From a checkpoint of a small transformer trained on Wikipedia.
Architecture: LayerNorm before each block, no biases in attention or MLP.
Training: a variant of Muon for these matrices, 251M tokens, 3832 steps.
MLP neurons of a small language model. Each row is named by its layer, matrix (down: output weights) and neuron, and shows model dimensions 0-127. Each number is 50 + 10 x the weight over its row's rms, rounded and kept within 0 to 99. A neuron's up and down rows have the sign that makes its largest values positive.
A block is one neuron, or neurons of one layer that tend to fire together. After each block is what it responds to, as a language model described it from the Wikipedia text at the highest values.

L11.down280:64 56 43 40 66 72 47 39 39 66 58 39 61 48 32 31 55 58 50 58 51 56 51 43 61 51 49 43 57 58 42 66 08 36 60 56 54 48 48 55 57 52 70 43 51 58 47 44 45 53 60 58 47 48 56 56 56 52 57 59 45 49 44 50 42 57 47 49 39 63 48 56 47 70 45 42 41 72 42 44 41 50 54 64 52 52 49 45 53 54 59 64 57 38 54 60 50 53 48 50 50 39 57 32 44 48 49 52 33 69 45 45 32 38 31 39 61 58 50 43 54 48 60 37 28 47 59 42
Responds to: Wiki table and heading tokens

L11.down1:53 62 42 59 67 53 55 53 46 50 59 59 49 48 56 42 56 52 60 46 60 58 40 59 47 54 60 32 51 48 48 50 61 42 55 71 48 47 29 33 57 53 50 32 64 65 43 47 56 44 47 52 58 57 55 38 59 33 66 40 59 54 60 61 56 48 38 45 66 55 34 43 45 47 44 38 45 65 51 56 47 39 58 42 56 53 56 60 50 41 59 53 47 58 54 52 43 43 62 33 55 62 59 61 57 45 73 54 47 50 58 25 39 47 58 78 41 51 32 57 45 66 55 47 67 35 64 56
Responds to: Start of capitalized names

L12.down14:42 33 69 40 55 62 63 43 55 47 31 42 55 63 54 52 63 58 51 44 55 57 43 49 42 50 53 60 49 55 40 45 49 42 54 60 50 55 55 52 30 49 55 69 33 28 19 35 70 59 64 54 50 47 48 54 51 51 58 61 46 42 65 40 37 49 55 56 50 41 55 45 43 48 54 48 34 47 56 52 58 54 48 50 40 56 30 44 55 63 55 21 42 51 64 22 54 29 37 41 59 50 46 61 62 45 49 63 45 38 41 52 58 55 66 68 68 45 53 41 43 41 41 59 45 60 38 64
L12.down46:53 41 43 56 43 52 43 58 41 45 60 53 50 57 75 59 42 62 57 54 28 46 47 55 51 50 61 41 65 70 59 35 93 59 48 47 35 41 57 42 57 84 54 49 56 54 31 46 65 46 31 54 50 59 65 48 24 42 51 60 44 56 58 48 70 45 63 51 46 46 45 59 41 52 54 43 66 45 48 54 43 35 39 38 37 59 48 45 54 36 65 56 50 42 60 37 61 53 61 54 60 39 44 54 52 47 54 55 55 47 44 63 52 39 39 50 41 49 58 40 36 53 28 52 39 32 55 53
L12.down87:47 52 42 54 57 39 58 72 60 61 50 42 43 36 31 57 37 46 59 49 56 36 59 51 40 51 65 46 62 51 57 44 43 52 60 56 51 57 57 51 34 48 42 42 55 51 57 47 56 61 56 60 47 48 47 46 59 46 60 45 63 59 57 43 57 57 66 51 44 52 48 54 59 60 42 43 35 36 54 68 51 71 34 39 39 47 38 37 70 63 66 59 68 62 26 41 46 43 37 43 54 42 53 43 48 44 42 62 28 58 53 51 43 41 53 43 48 42 62 44 64 55 47 56 45 24 47 43
L12.down95:47 51 60 50 40 50 61 41 38 45 48 46 43 41 32 56 52 65 53 29 42 35 43 54 57 47 54 63 36 45 52 47 15 43 36 58 52 58 48 42 53 35 64 59 40 43 60 72 52 56 50 57 37 49 54 61 63 50 56 39 61 53 56 35 49 57 39 50 58 56 57 43 48 63 34 51 42 42 58 47 52 51 46 44 43 58 50 47 64 54 44 56 53 45 58 48 49 56 56 46 34 51 39 45 49 38 57 77 50 65 47 66 47 41 52 59 58 48 42 45 41 50 42 45 59 53 74 49
L12.down102:46 50 45 55 51 56 47 39 47 63 54 48 49 60 48 40 63 71 53 41 47 63 70 48 48 50 64 60 56 66 49 38 27 47 53 51 44 47 41 60 53 45 47 58 44 34 61 61 42 56 40 56 56 43 56 49 48 63 65 60 61 55 59 32 49 47 47 38 50 41 46 64 55 42 45 37 57 49 49 56 63 70 52 46 39 56 52 48 52 61 53 61 41 76 38 33 50 56 62 42 49 47 40 48 62 81 45 44 73 57 52 50 47 50 49 33 49 45 50 70 44 37 37 32 57 72 50 57
L12.down134:56 40 43 53 61 38 47 44 57 52 51 55 40 51 50 44 48 53 48 32 69 69 54 44 66 50 56 66 67 54 59 39 42 58 42 47 52 43 56 60 39 61 50 34 57 52 54 53 54 61 54 59 36 64 55 45 71 50 47 77 43 52 49 46 50 40 36 42 59 49 47 54 53 38 32 52 41 35 40 57 45 59 42 68 54 46 70 30 41 47 63 68 42 51 48 45 52 51 58 49 65 47 40 40 51 57 51 45 54 49 42 41 51 48 44 32 74 68 49 56 56 67 43 47 43 47 44 37
L12.down150:49 64 45 51 60 47 42 40 55 58 51 56 66 55 36 36 50 54 52 50 38 41 52 45 35 29 43 70 61 49 60 55 41 65 55 59 41 53 66 32 40 51 56 61 47 26 58 44 55 60 32 56 48 39 36 47 27 47 58 48 60 66 50 37 39 49 37 49 56 76 54 40 36 47 36 68 64 61 67 51 48 50 48 52 55 48 47 53 55 45 48 48 66 48 58 42 59 53 47 63 50 58 52 44 68 59 41 50 38 59 33 57 39 43 27 49 43 64 52 50 64 51 52 49 54 46 56 67
L12.down158:46 40 55 40 62 79 54 37 54 43 53 53 44 34 44 45 52 61 67 49 61 52 58 55 50 53 60 41 41 40 43 60 54 72 56 55 39 46 40 40 46 48 54 63 32 41 41 42 45 40 44 51 51 54 50 32 58 54 48 41 46 53 49 55 41 45 47 47 47 42 45 59 57 65 66 52 39 43 64 50 57 55 42 62 48 45 53 39 37 56 62 42 60 45 46 59 51 43 41 43 48 32 49 50 50 48 55 53 53 48 39 45 49 41 49 40 39 39 35 42 74 52 37 48 56 60 37 46
L12.down160:60 39 61 39 43 55 55 45 58 52 48 39 62 53 53 68 55 61 52 28 47 42 55 66 28 55 38 42 60 48 64 82 33 60 63 68 45 54 62 55 57 52 56 55 57 54 56 39 41 48 58 46 40 48 49 53 49 32 40 35 41 52 67 62 48 50 62 63 57 49 71 56 53 58 28 61 41 25 43 41 47 36 71 33 42 41 49 39 67 59 56 30 51 52 44 54 57 32 33 64 48 44 50 49 51 51 42 33 50 58 56 58 54 36 35 51 44 57 23 42 40 60 47 60 70 51 48 65
L12.down191:62 50 53 65 51 56 50 52 48 41 55 65 56 42 47 53 49 51 58 54 43 44 75 54 51 67 51 29 66 54 70 45 60 48 52 44 59 43 56 61 42 44 50 49 61 39 52 51 60 65 52 57 26 48 62 55 35 58 38 52 55 58 39 38 56 46 36 37 29 65 54 65 43 42 70 49 58 47 54 61 44 52 49 46 46 59 44 36 53 46 56 62 56 67 74 46 60 48 47 52 52 25 63 65 68 65 50 39 58 51 47 33 35 66 44 50 57 46 42 42 61 58 54 47 65 40 59 54
L12.down233:47 50 71 57 65 50 33 53 53 51 41 45 56 42 55 72 58 43 69 45 52 43 80 57 67 54 59 45 40 39 54 39 46 54 45 47 54 48 40 52 62 34 32 52 45 45 52 39 56 51 69 50 40 32 44 49 72 51 34 55 51 46 64 63 49 51 40 43 37 53 52 48 43 61 55 73 48 66 45 67 45 35 59 39 67 39 44 42 50 43 53 37 36 35 54 54 64 48 43 29 55 65 63 51 61 55 44 48 46 55 60 47 68 48 59 45 37 44 59 52 48 44 41 59 46 51 53 63
L12.down260:32 42 50 38 48 59 38 39 56 50 38 46 50 34 43 28 69 65 54 37 45 43 41 70 52 52 53 41 45 49 49 46 64 50 46 54 46 59 48 62 46 45 57 53 32 70 58 39 43 33 56 37 44 60 49 54 37 60 42 54 45 53 57 52 61 33 48 53 61 47 53 63 44 61 38 35 50 48 38 64 40 46 45 56 53 35 71 58 43 54 44 67 51 62 49 58 46 50 46 58 61 64 58 38 64 47 42 50 41 47 68 55 57 46 60 54 32 31 50 47 48 52 61 51 71 63 39 45
L12.down284:52 42 55 34 44 38 41 48 52 47 48 62 49 61 61 60 45 66 42 53 68 56 58 54 61 61 56 53 53 52 42 56 25 60 40 49 48 54 45 60 36 50 32 48 68 39 37 33 36 40 42 35 41 41 37 36 46 47 63 49 45 31 71 56 60 49 75 54 50 57 53 54 42 40 47 43 42 29 57 43 41 52 55 58 46 52 47 42 44 35 37 43 60 59 61 37 50 59 62 42 54 65 44 24 61 72 40 27 52 63 56 53 70 51 47 44 37 59 44 50 49 51 46 39 59 55 49 52
L12.down294:65 42 40 52 52 46 50 41 57 62 49 42 44 34 50 56 67 49 56 43 50 54 45 51 48 59 38 50 47 54 69 58 51 54 52 59 58 55 40 24 39 61 65 46 21 45 61 47 55 64 35 67 61 36 47 48 57 51 53 37 49 47 41 38 43 57 44 47 57 45 28 63 53 51 64 56 47 63 43 54 47 56 46 42 39 54 61 70 54 41 48 60 41 55 43 57 43 58 62 49 73 56 47 42 42 38 52 53 48 58 56 54 49 57 56 67 54 47 41 52 51 26 44 40 30 49 31 43
L12.down309:72 49 41 48 24 49 51 55 54 45 62 77 59 49 42 48 58 56 76 44 40 57 56 60 43 30 33 31 54 53 38 61 56 41 50 38 35 55 56 53 60 48 40 43 61 47 61 35 41 59 41 54 51 58 52 42 36 55 45 56 53 55 48 39 51 48 63 40 45 70 41 60 54 59 49 51 41 55 60 45 56 57 50 55 50 52 37 64 61 35 48 62 44 38 46 48 52 58 27 58 55 40 46 44 63 62 43 41 28 40 50 48 51 55 69 58 54 61 51 61 65 59 43 45 36 36 49 48
L12.down313:66 62 56 50 40 70 49 64 62 48 57 70 37 56 59 26 52 34 53 50 35 64 59 49 42 44 23 48 38 22 39 37 34 46 46 45 42 42 49 49 43 57 32 57 56 42 55 60 51 41 56 34 44 37 56 41 57 59 38 40 44 53 47 59 61 44 17 58 68 59 45 42 43 48 57 46 61 42 62 60 51 43 46 41 46 45 67 72 40 51 67 51 61 58 58 56 48 57 55 52 49 64 59 52 46 44 56 36 48 58 50 66 70 43 45 47 46 41 57 52 62 39 55 37 55 42 66 50
Responds to: Digits in years and tables

L5.down48:45 63 47 51 56 69 45 52 42 60 37 42 44 62 56 50 47 52 34 40 46 54 57 58 45 59 62 41 38 49 45 54 70 64 55 57 58 81 39 43 44 53 46 44 63 58 61 47 40 58 53 55 53 55 34 65 38 49 43 43 37 35 64 49 60 52 46 47 40 43 67 51 47 41 55 39 62 49 51 65 55 35 51 42 40 53 55 39 33 35 54 37 51 50 44 57 52 53 34 59 48 38 53 64 68 52 27 43 57 43 36 52 48 47 52 57 50 27 52 46 45 42 50 36 50 38 64 46
L5.down241:56 46 54 42 48 34 47 49 40 44 52 61 65 32 56 64 46 34 57 55 43 56 56 49 64 40 32 39 59 69 44 66 43 56 50 52 58 40 45 50 47 63 51 42 41 41 38 46 40 43 42 58 51 48 50 43 64 75 54 48 54 53 28 46 41 68 44 66 47 57 39 43 47 59 25 54 48 30 45 63 77 51 46 51 44 44 47 74 56 52 74 51 56 48 48 25 42 44 42 42 69 53 53 53 54 36 55 49 58 40 54 45 50 45 63 36 64 44 36 50 64 66 52 56 56 55 38 34
L5.down272:61 63 54 48 58 61 47 46 51 44 70 43 38 43 61 42 39 47 51 51 59 45 66 47 43 50 56 45 48 76 38 39 50 73 55 45 50 62 49 54 45 58 42 49 42 51 46 26 34 56 29 65 59 65 45 43 33 27 56 38 47 62 56 53 51 45 58 49 36 38 59 52 49 60 50 38 54 55 59 42 46 24 62 49 42 59 51 62 54 30 56 51 37 43 52 45 64 69 68 70 52 58 55 53 58 43 29 54 53 56 32 51 36 50 48 45 43 65 42 50 39 53 53 68 39 36 54 46
L5.down293:59 59 52 61 54 54 47 56 34 47 57 52 47 38 65 46 49 45 51 49 41 51 42 56 62 51 41 39 35 59 39 43 90 52 56 38 34 68 54 37 44 66 47 42 48 65 59 42 47 46 73 42 73 62 50 61 40 58 61 57 56 46 83 50 56 58 67 36 43 45 57 51 58 65 60 65 48 38 40 50 64 62 40 38 72 48 46 58 33 29 54 64 44 50 60 65 52 43 53 37 49 48 58 35 47 45 35 47 60 59 42 73 54 35 44 35 43 46 41 55 62 47 59 50 57 38 60 43
Responds to: Closing quote marks

L12.down31:61 58 53 62 55 38 58 42 33 49 49 58 55 43 54 53 52 72 56 42 40 53 44 46 54 72 73 69 58 37 46 55 72 44 46 56 41 52 53 42 70 33 47 34 56 51 46 46 65 32 51 47 60 51 55 34 36 38 53 45 61 55 42 73 58 72 45 62 56 34 40 42 37 40 49 55 52 71 70 26 40 55 63 60 39 31 54 53 55 38 52 45 43 53 43 50 48 50 48 34 58 51 44 56 61 57 36 47 32 41 55 50 58 46 28 46 44 44 41 46 62 45 46 51 40 52 39 51
L12.down60:43 45 51 61 50 43 47 50 60 59 33 41 48 44 72 37 38 47 55 58 43 58 55 61 52 43 57 63 53 52 62 61 20 43 58 42 47 43 58 65 56 59 59 56 43 22 33 50 62 55 45 45 50 41 60 48 60 34 46 48 62 53 15 52 62 57 61 56 60 39 44 41 48 56 68 47 43 50 45 42 56 50 59 31 31 40 34 50 53 54 66 61 45 49 37 56 42 30 29 50 51 66 49 61 34 60 54 57 51 61 29 47 63 54 41 46 52 45 67 50 61 53 29 31 57 57 52 36
L12.down62:58 59 52 57 42 59 46 34 67 56 38 51 54 51 52 59 55 37 57 49 48 66 59 55 53 41 52 39 57 50 44 44 12 53 47 52 30 52 42 49 42 49 54 39 35 28 54 59 50 30 49 53 54 48 62 54 51 47 61 46 60 46 32 63 45 58 58 53 43 46 43 59 49 55 52 43 48 51 48 53 43 53 47 42 62 45 54 47 66 52 42 61 51 67 33 59 58 42 73 51 62 53 57 57 36 53 40 59 48 41 49 37 65 46 56 57 44 57 33 74 63 46 58 55 64 49 55 52
L12.down106:51 58 51 61 55 54 55 43 42 42 57 52 58 44 53 42 46 47 61 67 45 51 60 52 49 56 52 36 52 48 73 37 57 42 48 57 58 42 59 63 57 65 64 45 53 60 56 55 61 29 60 43 44 44 30 47 59 60 55 47 43 54 53 47 42 43 51 58 61 47 57 32 40 45 74 33 47 54 59 34 60 58 50 45 39 52 62 40 50 46 43 70 22 67 48 50 48 40 54 53 60 59 56 44 61 69 57 28 40 50 53 52 39 29 31 40 57 49 51 42 42 50 73 41 61 35 45 50
L12.down117:54 52 61 59 35 50 54 50 52 50 48 47 54 49 50 46 52 60 44 39 38 73 71 62 55 68 49 36 43 51 33 46 47 46 37 38 66 47 43 50 63 58 36 58 43 46 37 49 44 59 51 43 36 41 68 48 47 76 44 39 30 37 48 43 41 46 62 50 35 59 39 48 50 55 47 62 62 60 47 44 57 47 52 55 50 64 50 59 64 43 66 36 55 34 52 51 40 39 55 38 51 62 64 58 53 51 71 49 73 63 48 44 40 51 40 68 59 55 41 60 50 19 52 67 43 62 52 48
L12.down142:51 42 50 50 34 43 39 30 33 43 41 52 67 51 49 46 56 44 44 31 46 63 53 61 49 59 53 52 49 57 51 55 63 70 40 38 47 50 49 53 57 60 59 29 52 56 55 59 61 48 25 63 73 46 48 39 40 55 50 54 48 50 47 50 46 50 55 56 58 55 69 36 40 47 81 40 48 34 62 58 49 46 51 68 49 53 41 53 32 68 53 33 56 45 49 65 41 61 62 60 53 37 51 52 65 62 49 59 31 51 63 54 35 45 55 47 50 52 50 50 52 55 48 34 52 51 46 47
L12.down193:55 43 47 58 50 51 55 58 48 55 50 64 53 66 34 54 48 44 46 38 49 60 55 47 48 48 43 51 55 50 54 40 11 50 53 43 50 57 67 55 44 46 53 63 51 44 41 39 52 39 52 52 51 48 39 49 62 72 45 47 49 48 27 56 58 47 43 47 51 47 64 54 51 63 57 45 56 53 55 50 43 44 45 62 62 50 39 49 41 48 44 45 46 39 45 55 44 64 53 52 52 49 59 45 46 58 46 30 51 53 48 57 70 46 43 60 58 40 57 98 45 56 63 52 41 33 32 47
L12.down197:52 55 37 53 58 46 65 35 63 54 58 45 68 45 63 52 36 47 57 52 53 58 58 58 39 47 60 41 65 45 56 53 12 52 64 61 40 49 38 60 59 50 45 64 47 46 42 46 44 52 38 44 55 37 43 45 49 50 46 41 56 54 45 62 56 48 58 61 48 37 60 54 41 63 62 64 42 49 40 68 52 36 64 36 74 46 59 56 53 46 58 41 58 67 48 52 32 58 63 41 42 61 60 50 37 48 35 41 21 55 40 60 50 48 64 39 52 54 53 81 56 36 46 60 66 45 42 51
L12.down213:34 65 50 49 56 66 46 47 37 64 60 59 34 45 70 38 59 59 48 46 49 57 32 63 49 44 57 30 46 48 63 35 50 53 37 62 42 38 53 40 48 44 47 46 40 37 60 65 47 62 42 41 42 54 63 51 52 27 62 57 49 47 50 52 51 66 44 42 32 38 46 40 62 36 60 63 56 49 38 43 49 70 38 55 36 48 58 49 52 59 56 51 30 40 61 42 65 41 57 48 52 27 54 46 37 51 50 54 59 34 30 45 67 43 65 43 64 54 29 62 36 48 64 61 35 61 51 35
L12.down219:48 53 27 59 60 44 53 37 36 59 39 56 41 53 62 54 48 68 40 58 46 54 35 51 65 46 35 53 51 51 60 70 48 47 63 27 53 43 42 55 50 59 50 61 63 56 58 31 47 33 70 39 53 56 65 58 56 48 31 54 43 43 41 39 60 42 51 51 53 39 41 58 54 27 65 35 31 55 56 60 55 60 69 58 50 47 39 54 65 43 54 45 48 51 49 58 53 64 48 59 36 48 34 37 67 55 42 51 42 50 62 34 50 40 51 51 33 40 34 77 51 37 57 40 30 66 48 40
L12.down250:55 57 57 49 72 62 52 53 61 67 50 46 50 55 49 51 66 52 39 55 51 51 72 57 57 46 47 43 52 52 64 68 40 50 63 58 28 34 57 51 39 57 57 38 66 47 58 64 45 59 38 61 64 36 54 36 35 40 52 43 44 61 46 36 56 50 45 47 28 52 43 44 36 59 56 60 35 64 58 58 66 48 44 46 37 38 47 38 52 38 50 57 47 59 50 61 62 41 39 44 55 39 47 69 54 40 60 25 50 62 34 53 60 39 56 33 61 47 44 43 53 62 71 58 42 72 41 48
L12.down286:69 48 51 53 53 48 54 64 36 56 45 65 67 56 32 49 58 45 62 61 31 44 41 61 44 45 43 39 37 40 45 44 42 60 55 66 48 55 48 75 41 43 52 51 44 62 49 47 54 41 60 54 58 46 61 61 53 64 51 50 65 57 46 72 54 34 59 50 43 37 52 27 48 52 54 60 43 51 52 54 51 56 37 59 43 69 49 45 52 58 49 44 51 47 32 38 47 55 57 57 43 46 54 38 50 52 38 46 47 41 43 31 53 38 35 62 38 38 34 62 25 79 61 31 47 44 37 53
L12.down290:49 41 49 41 48 56 46 49 54 41 47 46 61 58 43 49 54 48 52 47 66 31 60 56 56 56 51 28 51 41 58 45 55 49 47 48 56 37 36 59 48 57 64 39 54 44 47 41 62 57 39 51 52 53 32 43 59 57 49 37 64 48 52 44 53 47 46 49 66 64 45 36 48 43 39 53 50 26 31 53 64 37 43 58 63 51 45 56 59 55 52 52 55 44 33 23 52 49 53 47 33 47 64 56 47 44 34 69 53 71 60 39 57 52 45 68 53 48 45 53 55 36 57 62 43 62 37 40
L12.down291:43 44 58 41 39 63 57 57 46 62 39 66 65 70 45 41 60 59 61 52 42 51 61 53 29 54 41 61 51 38 60 58 80 49 42 39 50 57 45 34 36 54 53 66 56 42 24 64 72 45 69 39 45 50 72 60 48 27 38 54 66 37 43 45 36 56 43 48 63 62 58 40 47 54 58 39 61 50 54 41 50 64 54 45 30 28 47 39 40 42 49 43 44 36 35 40 35 49 52 37 51 48 34 46 42 48 59 45 36 54 57 57 43 55 56 47 54 47 54 51 46 59 55 33 40 57 65 45
L12.down298:45 37 58 56 49 37 37 68 41 52 37 43 57 32 58 25 47 46 45 63 47 54 53 54 49 36 42 34 43 54 41 60 32 37 49 38 48 58 49 44 61 61 54 55 57 52 32 53 51 42 49 49 48 51 45 54 55 52 50 39 69 38 46 38 43 58 47 66 43 50 53 56 42 66 53 42 41 45 37 48 48 65 65 40 50 57 51 60 53 43 42 49 56 48 53 38 43 53 59 59 44 48 45 56 53 27 64 48 53 58 55 59 41 48 42 53 63 69 51 46 48 59 48 64 38 42 61 46
L12.down302:43 53 64 68 58 58 56 29 57 37 58 41 54 48 50 43 43 73 50 48 46 55 50 38 33 54 48 58 54 41 31 53 58 45 59 47 32 57 51 56 47 50 50 59 73 55 42 54 50 54 49 27 38 64 41 31 62 47 42 40 35 52 38 30 53 60 58 52 53 44 39 43 59 59 51 48 51 68 43 53 67 56 64 56 47 54 67 45 42 56 71 58 32 44 26 42 46 46 34 69 52 56 60 53 49 43 62 44 41 52 33 59 42 32 59 68 55 55 51 77 42 66 58 38 48 45 54 47
Responds to: Word-initial capital M